Part of a small language model's weights.
Size: 13 layers, width 320, 10 heads of 32, MLP 832 SwiGLU, vocabulary 8192.
Architecture: RMSNorm after each block, rotary positions, untied embeddings, normalized queries and keys.
Training: a variant of Muon for these matrices, 9621 steps.
MLP neurons of a small language model. Each row is named by its layer, matrix (down: output weights) and neuron, and shows model dimensions 0-159. Each number is 128 + 32 x the weight over its row's rms, rounded and kept within 0 to 255. Numbers have three digits each. A neuron's up and down rows have the sign that makes its largest values positive.
A block is one neuron, or neurons of one layer that tend to fire together. After each block is what it responds to, as a language model described it from the Wikipedia text at the highest values.

L7.down792:134152151139137134108174149144102093112164071083102122171099105177169091092179098153108165111144105093148098093121131117099129147122190139085153061086147115051123116098067131131134162122179148153115136114079127163112152095081145143136164031191109120178206123109105126125143139130180081146139183093072045139125182129087107184140175130172109117127082125174110146134145150108073125158140113125191123118133094120106110188151122187130141150142155157113122152134161124106135117148154064
Classifying adjectives before nouns

L4.down64:105147103179139189165089113163090122074144137131050080111150121137158151164135139167208159126140055124102134123115085109161140182178124156034117096136143107134099054197165107155102088166095116159134099148101158085182130143112138187163183147103068113167118086101085111135114153119122112108112127167133137157101145137092146123137133196134129117097121089122097126160161079122141174189119134040097123174115200141114097144101148126143135097122181141119168110136120128132142190149163107
L4.down111:116115171141105168123161132072137145111181088000136078117127136114132176115121112124146107129119129139128117101128090090135133106129101132128096122158095116105156128063121136141182143111122150096110083175105083120107171166103158117125123094164085142172133126104089154102107149150186136177135166132160129134128129162164116101133149080151129167093089158180116143112149106106176059138170154143125101130101128135073085132103139054153137122174138098144182064051126176164146170131153124
L4.down351:102133164091108092102123142134147143135152094111114112154140157149181101087117119169104123134101127146112119104134079204131169097121154150138118185077158190110139140131109124170174136111139116110123096115113160146135113140126137142085053154154100055119145123178150092143091128134083143172125157151121203163106090101123115057168084129099164135070110066145145115060108119152085085088081175123136151155146187141130105070133097188173088162126107123103124141121110099143142179112150116
L4.down359:145129100117118088073148160125175074164156137126083120147123077137129132187170131104176078103066112083148156099131130127186159123089116183200140144146088084132132123118094096105144160109100175119101102121130107125158165131110126165124128118150120060181161146100158128131058084143110133234111126130140130127142118110120137160177102092114150100130083143119120140043172112087141166151153108110201130080146091182183124092132160111133095092183147149098077145142154142159118138072084106
L4.down420:118204089059140128140106122123144178065096145137103171134139083162048076098120170113125137091104163149143121133145099172167121149083185117138125145099208110109108113148106170059111120109074141138111098136129129171196101174141097134118151113101077095130121102142153107126141120087078125159079130092141102069141151153149130144151153094109206102141197142139134095114111047127096175162084058177125152121103139139154143125126143142100134135048110069163125179114223112161123110166142130
L4.down470:097114157072130155079191086089120082113117186124108107135130134137127090100165134102126151105118141109162174077143094150106120235165079106138140091086106104124156132170104118104125128112077141100103139129095122125135124145090080114133160163138091165113173163126127129124132147098134142078124054167107183143133149122154077107186217125172094086113127110070085164125120117158093155189117111160107122197119135143130121095169115140100119091149118111185150146207095149158122154138105078
L4.down556:074081099117107104108138161155105117089173225118123105087097087155138144198117104137086102109142104138104105086126129083190175083084170189095167087140108145116113090176108125090144159108119112122119167123132159113148085147144090079109103101141117131129108151116070139152145083083101129147138128103096178118170140118164125074106162153140158125126065129176138155148115105098093179123116114147136109056061091130080069167117103089149050126093107102133099148190168068099119168148112194
L4.down695:073177131128109144154092144073127129135112104110159158078090156065097142142171150118159182135143137117157119100072118122158102129136082113163160111116158103127118093131133081089155132122145160103140135108141091081098139140149072083164173126149150145119075075153126090119125119110154124135126138147120141152156137136117136127115167113104157143068071078077156195162121130142113122074095123135150184161154129111122089118066162137163124158149143125142139137151142113122122180050161164
Surname prefix Mc

L7.down167:106131123146043111122137104104173107079179134129123163176073148124089076131106107106074109137134163065111102157135118117135082083108129144152149146172176101088149119154094152120130153183084103130133161168167163139149128115121101066155112053128129099112082114154141137125098139166112221167136102138144182120131048093122071159172145087108129143114092134172111160152100129129119187111084114198110064046123138173120124200084151154161130082098101098095092113160127134098173114108152130
Name after first name

L2.down0:103085135121135115134117146108113176129145122118174108149068114164162157158078111105157126082056170158146188147141099144175079127126127062132131176210139109164169113064135098124097071142115091181107136120086130150136105136148148113165101224136103105128120077144153097128161110134134119123164081143090158095147140103146130113142176112141102166109111126083133136080109092097101149064158125155130127199091147151146097116141168147089134113188145124177086137072109144142148131131103114
L2.down157:134118121143125136122147138059144134103169122139157094142118223120128111045118138201194095125120136129146110154110087081189106141164139124062138180160141125134174182083128142218139180123111103164153133100126099151139162093105165144188102089137131146121081144076082119138104123185113108114119153110080123162132126062123164131092144112109093100086117147160130164200124105125083128162136131111144145189160153120087164099101100135158136176120101198114093172125204180108093152148169132
L2.down207:168112118055108053180133168141125114098162143062115181092119121161152094111108135102150134149141187112080098161066128144109115166157170098145120137103135148104161124061163065138130121116094106081202120158130077100088100152095088119144060092117119130195121141120145168168150114113135132169126127151144135129156112093169141172095156096103135128194097181135137155103197116094099142158191107066141106169136104127106134149100111032116118122094093107153129137097140127097071099132136058
L2.down445:114166132098096111097150159142134151156174119159131153134137181126108122158098117166084148107128147097105113101143149085092126116094178130129098123165113115115099153065183192141139097076210173152164104173083165134107132195110157167075167056111167112120112170105150108162137165106160138098110128192148233156119076137082105149139124121127098147112164152100166119090110137122161161143128127131130161095176110086176151138116129129090081195144092186108133091101182126137139110109125082
L2.down549:087125155108101125165164178098119158093110146175216129080089171135076137125164097140169205077111094086110167129114158159108145119065128158152123180116142146152123114093117099169103098148101120150140093115237161156121133074146079184117178097053188142092088123094083119102173087129071133157117100152152130120079119142081135180160213124118119128117106128095098123117056152099096081185093077112122133076086115100124180133115114118109174175177171111163169140082143134128125152104132171
L2.down561:106135144178158141100067120118176113118129082055169088152110178130135142146169077137151142138170088126097084126111119198140107169123137124159145113087151151051151116155086080142086096122098143143100145141180098074109152188156126093134139099094136163123147128103144135151204164064132090142069150112107130049155106103138123123144124149153098069083155092153171134121083101184043157131091106126157115087139132046114134100061104161139147178122104077138115115120161103155180170122138119
L2.down694:121081084140144150120151124159134105093186066121129158092098082136112167157057117130112073126086129119108151127137079163176158214083171099143183128167190171142101109150148120160162138153106149101086082097137120109138189172094131112086136200083106174122122153111091182126139175141122116105108159120097080050140096150134123118115131141052089088046154113099081109128110092160104098160090080112058136091098102139154144139075139186174112127143102165068146143125099140124147168113122151
L2.down701:158093176122138073146136165078113162085155147105145120071127127108062113079077103105151202149140126157184104181129147092092072144155099129106093128145201164094158134132136148208112120069103135169124111105106154170124140149072085167153113099080117199133160091112144143100146144113076076124138158122123121127085130135125134101127150049143178105092141078188171160181147067151106116182097084125167096154133116090176106142104101106145138136124133059140166149089093197081082155148138082
Field labels in templated data

L2.down63:112157105065148154155134101106062126095060123140166126182129116184087104153131110163183111129153098141119135094128059151118133114099118194116116117171103183142109114148133112111110112103103092127133145101117118067196046124127134143086092163126130093135097072157149101111089137176120170141142145171136132147107161096069165071146223077118080116167062132197120178116112144132081152108155127112164184159120095137091106112120136116152169059112156150173127127163157193102087110150189161
L2.down103:130120098178101100148104097123183156148104094127154115125135137087115092122065125112105112138143151121137085092076134063078106161098150156165124152134137121114100138120131170155089118145113138208150085161082103133183090134178087107173069135121182093142155125139117112143150137125117114062125116153122109100094139060104073124064131103155159131043095152143121135164120225151135153120074109137144103133070129129119160085134137159119089109154145187152081141159165108174105156086103150
L2.down275:135096112092149145150117077193110141159134126144100112150142156145106127204133160147212152107113112111148085175088073155137092104129074141114139153112136102118128145154116155166131151124131171115157138084177196086161158097114112094155151099132101121150146151143127171158128085153131173155139088052096121092143128148128134182105112128120134099178141172167169147140106114113144128133152071089134144090185137126130125103083094156141145143124153146118168117147122137155120100139114117
L2.down363:133118190140149149151113114104100153129089151142147084112122120108102170115157096177082176155088167164131121103162111109103067140153093082136135115155157150109126121148115102114167146131135156127110132113086115123099111027137143100129094083099112112133107063122097075144097118091145086115125137097105077140122098183162116110106119137125148200103132145114092083145184092103072124128079174062137101143126061091116180165098098106101114145138095128141137111148108161153140112186130127
L2.down389:124168104093160092104096077129217162127161128140144143124139144134153156117155129138131124129147119155136108160133060073083118131203128171155107128156099074151120086164115090130109094147148117122098135114135129106110139115080092119153131092173093155126093147146096072125033135172161121185114111137105149160100105131136080107117157111105123155162144151137123121180119081131126108201161105074184122122155114114095125117150131130157100146136115161134078126198148095209091138123145155
L2.down414:109129179139122118046126172106182194021173100112149105109099081123126081080067117089119130146112128144179118122038110143114110065189111161124151110159149154077170157184123099120121092068111123148109118127173157080099136090147130160121151137075122106167164092163082139124128151116141143116173131117074124084089151106164120122114152082124130163157135138118147111182074082076138076110094151124144140149121111109118126103184111116146141095144086134138151133097137165075157096187138135
L2.down510:077151054050160081145124111105092091141077108156056144128126141094173182084174153097176174162185115207129101139052144112180201136115146149113131103066170154187186093115161141139116118100157129150158211147143137100091132137096085100192146169153097126192190074156092112155124179102192155164171137140115048138092138160151167152128170124105154117133090144126130123123080182132107142116123106130082175187143168114117124139162161116158147090146120118156120106107147116128156102076125159
L2.down580:142105175115100104141080139127123106162094064120162169123119162122145133099124198154139170128101175190182060130075089132128135111129088084123128133184137170082134148162162115127149024136069151111109163124131089123139133119144162121162147119135144085199131114099132154070139133152176128098180051154094139158142120196103147163117167065193107164128164092141161177107165107127112193150129092150150116150119116152152136114119129110098113127137169068157150049171219149135034118148138169
Name-initial prefixes

L2.down108:107127082057105052139165142164108092146140164147078157140145129097088154121101157075162164138185113105145103184121056131189145204138124180177153173081094078153136106121123150125157095142164126170146126117069148108102101098154104100157105157047075139183180084111110113116158112091078103159163158136113050140183099161125093156147190112121163132108159129132130144167133172149138099102092216109078083117111121151078154036089107148096116132111091135106149134175103108130130113109154169
L2.down349:117127154133104118142137104093127143165177082151076133105064127159161115146113050143162198139084128110178114168082060088121093041082088140140177089128142138120161183122171153143078150135112062105123143102176128075106089139115151094144149133104064115172111153111215092149151199097173144158108182168141117154080146153127117121108119097130110125146160116110121027116168130122136109141111084150137160093165108141115093178037139120158051166072157165090127109164161119120120111161095190
L2.down394:115138063070190143125107081131110107102114122123134145067143108156138079070093128129154123139130131096081165073126132093163168131099197112148128147130113077104124128150102058105103114125105171069128123128087126108153139141133130113122071092130115062145132150115080095114087209151177055184128131142082088128134143100102124158188204143108084170143145148117125141129121085138114072120161123140110116124153097151124122098103119077079112069099185087111175122149143044121151125036141112
L2.down664:084180101108139111165106141104110130181162077102077155136119139162101122122079105173101122065122140102081165123118126068132086088163208107072175151112143173094142080119127165152072110139038129124094109160132106176041161201099124138129157123171150127051129089108167136170125132149113149161087097114167120108121157128098121134125158098143141147154176142139114137089161111155124121190116168151131146090089146059122096149122101150123174075126137148126186131103108141108114223121148165
L2.down665:099065138133103147133099145109128098132133103107069119128156065129087161098094155155125141138114135155091133066135147154143133043137128063128123135205069095131140130114105122114149149158109102117136158136129159111171148137147104108136130139088150210136132123156145172154113095122112201114100117110147107117160136173154111136070129125127151151122113146121071147151172180127161129099141092166128187187110156068109200160142107163146087200149117177160075088109117111091101113102116145
L2.down666:060078091131121140157161111124119122151173116115176097157130095067092088102113156111101115142089140157173123157174132143144064070137142122131116110129131135112134111088105145165196106114064098132177148109149116127140042146156101136119157170109106108195087196128162174107076121170093140113140092144122112079183060111109170108092168110124112039085125155115131136137169108093139138134100146116179192094039123132139086151071110115092107145203140137134141114161113125180148122193082110
L2.down715:081167137095179164091122122131109156124098075067093140171136198201115104130137140115137109132094115129113091164123060103180150107118099144102115125125083163163105155141102121125167125152161138138129150171090084091093152097110117120102137126112157042056156117120137119200085084157166146180137141103130119137154159198104133133197039170124091158190126161110113063147109146136054134181057160096075124120090153135150198100112194155120106135106105089221168157113085160140121184077124162
L2.down808:137165109135132136204105104170116155081113143171084104140111175219090130159095191147161153149121163212143099133067136118167102076191108181091145136149143135138118122104187163151114178124119078093133055150113164120113136166142158115175145128131089110110138142161093140032102154129139080136134133125144089104124148149143162103099131155155091086132123138135098137178105100123161141137127142116188076158097104100106188066117069150118152174125155087161142142133122161119145036133128106
Name-initial word pieces

L7.down607:143125101153141129133148148103100116103104115099123095149101158081147107095110126150101102150137101182080127119185150156120078162140153114098133130134100152139122113121084094163085093107095119128119110122129116144156134104056161187173122162137128114134143139094170104149124130158118108135134080211153136135139170075127098102131116105148077115114141104135075054114158121138128081174196138104134093145143151211086173065141107159159122164062191093164135094119083099084109102171193145
Units after numbers

L2.down87:064117180167125109196177085106152163137117102074145106089101127128126161174120154113106151134138090094140157125151153127133123120155100163163142108130086122118126140167089130187113107093160090101103029079161160127107127151130156131163080089112105143129094137142176170194184133152165150196147099092151083172154052102106128134095094093150126119166070121186100139134159128142116155146116159170112129134096105125166132129148062067138122122153108103097092090159148109113143134150190196
L2.down134:156177112143100136116134112154117159179096129155101109137150114189132089155100145127126171163138127162117124129057093106061129137145157159149156130124096121157137181103098198149073123112111126164106158166120103102100100159145146079177131076155090151122113146086118122110134148135151122163143097171144109151121106141112131159084120137100143059160131143136112129138164111103076083161120112124135157095131115181186156149154135044127109175151129142114116177143126099151153123143141117
L2.down309:170166170161134135121151124151124098106123136180116152144151105133121131136125123171137165115163122090160130178122104168074155149138084161067175086137113051099110100103133146124128155160055161143114162114102140088191127110175116126120160120137074136151124167095182017111108145087158145141096165138129087154126081087157070143117087120099143128113112151171168131141117136162149125104098127085210116139140138136188097071104128089119169153115123188152175159128179131126255159103102128
L2.down347:092147149086142092117095129161168136094155126170194131071149110188099098169177102138167128138101113080162135166108138157100122086159129122127103111190158080126135130176120098136128080145123102188117110117163148114110167139162175181105152130153150129060120156146081110153078160114144160145127161142155133211070058050106135080126165071072121154123178134146125115148127127157125091165117064166121100180117160127094127111124119111189159070131133133152099117164166178118112163113162154
L2.down425:124182097098115197119126091157177107097134064088175120087134118165149178106138167115071141179102166149102140077167118170175092127147075189137103165151074117115076074162132071102159173131088077115139096123149109095102148190091098140087125141095110126141144119104134137159141108124137121161120146129099130149189104148139131134082126139141131154121069159146144067115116139102194075119085156103091179124173126191109128069144140157121146161115107167095127123052137089178151124106123144
L2.down618:110123142118116128157135144101130109064123146175120125111119031173128084144133079040119156114072121169096153123142130140136091096120125139166067113167050117047144137124187111122064090122094115137071090126097129091149068143161147176145109078137130151103167125096160182113187153193120082113130207100111129156115091134148128121153090119151115162111162094112066116066116130143157145179153175122078110100121135116085196125136075105133127130115147121166156098152137153121142099154105121
L2.down622:150072157138116138176135068150193076132136145109142123140175110048089155130159102104094141158110150197206113126189117214117162113145094172160140150181131140139130163168098097136134119168149133088129070130166155152133108136153118103159103172130129122116076118174137097124167161162142139174197151131172124132178150144124136131160132138121151136143073105091145148117105097151179161157145132093124076166163116198157187072129103147072098154143136129122121160156137111119126112118123096
L2.down662:132095147134117111168139082083147112163177137107112119116137164097175100177143060172164116184117124154132160115155084097124124121108183113208136091147094128144166121126107130126140107103132157072114122115109116077156143109111159143074148113107158112086173095130149095154154121161061123134076128098121103117122106122012127111126174092148141174179150153097181076177104131120163152127096122096036127176153114181162122126122179139134162117178153094097112139154158037159068132117151104
Chinese characters and name pieces

L4.down34:117115149186105037092136141176098103112148045100078098127094124098114160195126092138150126158168134090154099094173126097152109160115225090137147153100098161169112144142158096123146129134173188121119193127069133085161071110124122069166079088143098146123100151130124112106040116117133147137112147145118149073129081099149114065104109132122095159117139092132128146149111090158079141115078167120220120128066127123121150113161081168112102130075144144137159136053186142173141169108143139
L4.down105:071136136137148197142188046126194135188175061066080129082182120148104141208112105163143119175072107165115101174128131149111171131147102093130170083101154104140158103130101147107090152131151218091141132152130156130148095106160121128109117101189078131087111127135084176072117131091199123160151134114164130159106112136128092086114150117158086171148153149141107035116102147088103102107140185104138095127098158121154110132139164137109118158123132176095116143157126094177161100066143130
L4.down165:100127151198177189150090117144111128071124120101152131158137176139123115155104111100081078140099123178210148081193183158102136161126132108103130112112145135108114078162118130114167125158122078183137126145101101102154199120124159077131095096098128097126121121121132081118202154107080095128077136097164129087104119071099096137139111167126082173102110172123186133141129140132100128124071142125118150150157161073152127120094182128121079062122141075169171103111122146128123107162076141
L4.down259:122066155113120112126072092139125146129107115031151106078141134181108110158085109132168168165096100137129085149140136103151149181181160109167121095142153078084180144125078140127148160122132127170104158080127177173132131187141059130145027080127095128081098185074146099092093121115123112133092145176120134097130115129124169148105108097138103052133131179105169174108119122116092160211088173153129080132146152125087131086151096160145114097131104112052167098144147150121119152096184152
L4.down537:141142197140116068153148122167107115140104187050150174091115155176086170133090144118153155108147107084124135120182159130086119135119124163141134107127118123148154134113119117140141104096137108139076040091164097097095140112136159150141110101173120081169106104121130159155090103145139217143137133098124100129111099116097125163099165113149154047135187111111160126106155159219121140146057122118121097121173096121143084101116133097150113077175153159124103128166169187097087098148113070
L4.down729:127077170094166098060135155120109174124132083079136138090083105145137091180043104129089178114110084086094119083195098060171071100131091169073125137082121123155092115146123127176128092111112213141134107137131146079155096167075101164151138072109149071129211143134116162120135096158096138175102125109090118126158138119091134140072117198115164176112205122123136149122145110144166135186184147087165147145123112144154118094099136110164112150119127146140110139118074126163046166128134154
L4.down775:086095115129131079115151130058162105088160142088118117133193176116151139115099109132135126153160108151080115104138168116179126124116043081180193153113141077121149127150110166165123156111080136105204092119081179135159122123151176188167114174094124141132144149111116078148152132134153142087073145112162186133101132097097154110184139140172118125188154143113142145162169126100117184088105136116139178147182114095079114160172090109134185120046112111099117141133089116135091114127160157
L4.down825:133099119153104119092150100166153114140122147072122133143120157119121147099144147156088115180083183132112106111157089195069085155110166090101171148125117152171103047162126146161148144108129115169141164108103147136121069178095108124173132104123124126135099101146128122165056154114124153120088157196097137110055117141109172134130065116198143170135105117138117086105148124115150185151128091134141062062105126120133135162096140146045098107128213060080103122108157096119168166119101139
Word stems before suffixes

L4.down36:113122128116204063165121157109119148102172104122084090144103131112201105138075140123150080111146168149139116147107129099137093078171121147112162192169133125192141085151098164085054194081140113111165127084161110103129117154113108169053130125112090145121082107071126164192058116159162165139153155151141179144113108158160132183105137108162152102146056088109117086110138122102116135112109100115146183131047143134125146172159129106113094100087116047173150150097131084134166153167149147
L4.down77:107140134081132161113161132117123148137067176121167121136085144153149076115121110121168155107070121113078170119154112150109140170120117136131112146181117070175120119124148157118143151173120137108160099078154125119104106196124145160125208141182140079179151118114117148105036094149143144115078150152147150119156106139109117129139067089130145087128147103116148145123073111174139154165072081119154086146165156156123116104116129115105146110099132135146141098149097119127116174121123129
L4.down135:115154106230184147142120178112135185095152138097069141098111119099137160089118142127187158148151106085093121119116097143103154147144127101177124148141217162124139187128178080122111076137174130135162151133135124127166080095162079102124100077145077076108133157141168105093046155107112194096111134137191129097148142171109096164125145108118128146067124148077069175151148098105165078141170105108084171136124146137187110107109139173102091153123160172079116163170156103174188144107135134
L4.down215:131123128159153134170113111150116111107142088140090074134086182181099125147126119117185140131103209152077119210081127132134137167100148165135067094096083105133082135172085106116152115126146110168117146122118113075073150133027167148139129146137181128160180104084136049141192138150189155075096091109142108128112161151186156091124089103178160076110125158189136133099139118127149069146149147145142093074149121109067161142122153158076140178128148122165081132100074134154179162122083169
L4.down276:076130156096097092082154149128159122113084084102161110134129178174155054150156121104145188144103159111131142170152167132160091137128108150137129105108182102206116134165149101154167137136127120197140128118153107069122110103044148107118144185140139135201114168122112123126121136115135113106137130133069155168113134154139101082095089146136158135109143130134115157149106122132138119122071173116081106150134134080129131160140123168130083129133142077178131129193173178128176150110135133
L4.down333:146107124104097089121082089148165080141138137176167091107132164111117128071146137154207065097111174127118092087116102141147130100141107094083130155138147080119141127127205145085143156077101121086155169118117146121171086135081082085154157158127176074109151157106118122089163096119176126128150150073104126096160142157189119122139090182122120202230127150106162086160140131148097077162108101155110144156101100058117100129091112131122112105138135174118097156076153116144055107098080153
L4.down691:071111125067123101078164127129136158160101183110099100143111147134132154090065168181155107102130155221102142125116141106145071130087139103106137079099149145088152141155121134124143180154146173122102160155215140142093060094179122127111095170132155060103162170229212157178093125136164135170157114090126143122143150098146151167090146159095112099192171209138092119133099147151139122145178065165188192095125089153159110087083108101155165094136118105101068165141173144129099152162083126
L4.down806:118082124097144084068181118097149123130153079082098108157106151134126110045158114116135147139162107069134169170116088090105140110053191120131174127044116109102079081151062164128153180138095182135141103140143121085143141145142080139140109068113143131085124130127175145135082091102101149132152127140189122107088169161143134103133100177098160195119079115139130142125193128110122096134121168141135156128153137144198075138154077207103154118124124160085124099125122131163118135059134095
Mid-name proper-noun tokens

L4.down70:163162133219137104124130151099130136131126125121138113142110083095137133110119128163079099120062114111169170132108084145099152186138195151093073136093144135111161169161091130111139076200143176116101174102113100108137131092099167118120147170111126126169115170079090103169113091135098135081153152134153134158121058120074125130097148167065161147148131154138071135222093105092115162099138093122142116135124153139121140095114122122139172162166139134114145132099102101077105079158112168
L4.down147:155134127106055142162175114084122187054103143078198146135129141107140093127114123122145137072131091086116068117134115108182113150097218130091155074142126148119108064154132081113144113130116107170072067189140128088144116122135095091139082117173159151095134117083160217087121097147140143126115134078087143128129076118116225124093124151163098129125140103124113146119116178135112127117108125140148088075140108084093123137142076181136128133062150176132145113145138144130155144066108189
L4.down330:125153113128123080151097074081151097158119154159214184129159118128132180108215140120066081123123131195117157101094156135044151108091089142067142129120135096110155114159088088099143069091135148159119118108106123138099110123174197164164092138157107119072145087128124159135195126138084098118158184158133142079122112124168131131136160033136129135145136158130187111157138146095175103111125118146149149142101147157155160138058124131136134111149107117139135155109125136129126083114114107
L4.down372:082156151129092112135113113136124086162165195106141165122155126090156088153146111129161131124153111106127153087184122080161094105141091081107133066186161118093146107091156174176128180090153111135059200104144077050127143105158098113097086093118086197124164084129097115102123155129095070094167146099130131124139126104114113153153150128103073141117131126089095097105115181108137161184100174132113148145120142176114168132140136206075135149086149151158086138149150148107080118104143063
L4.down501:125164180128089058101073123138083169088092112179064142079104123082144200162106111082085065157144083127139106116177184158110096126171093107153085189168119129093054186142106174106125060120191105134135121135092160102183100095087141121165060092110132174126123084130177139118099157057139158188196061111175191100115149087137118166122081138144080139138116094101147150140077119145176075098188147075230142128108131182181126117168080115103125114090131086138120145070183120134115104105136174
L4.down549:105191163070135118111047137135130043065126132144075134090072127144134099122089133118083125086083157128112107108176153108078107172130111093096125148150134196098148168133147125131163105100127140130079109073114139120071156093102187121093131122139132107125066154143148135161156158136095124114148145092123067079147060056055074107127167118117134181085156098089138176143132176085133108121120113163181204142124120073134150150153133181123107170125157138146148150109111127109177126124217134
L4.down606:129149151160101082125090111104171093182123063168122102125151158143129093190107094074120175200129133135106179112184111136107123096074114145115097164151172144152124145156182153102153117137074148165074136164110140129050119113166119129154165161120134140173118167177139140079143119074135144106193141128123102140131129139111115151124148140162156105120088074111049109085147153133141192115114127111191111081095091131149159138091119121151094172061088142119147143129110150143098111104068118
L4.down779:066118133085152183182194182127173141160132131133163121116120130138154134128103129152177199135124126135089101154097101090082112046161098127148128114142116165111135090113155118142116120162116202169173106169204127102091132138185132135126130137133143140141140117108109126097132053156100115053117133166158154184159154109118082127102132100200088212139101155110175124122136134144153121182121097102123070197172175166146150090117141128165169097103125162128088110156134153118166136111145098
Infobox units and fields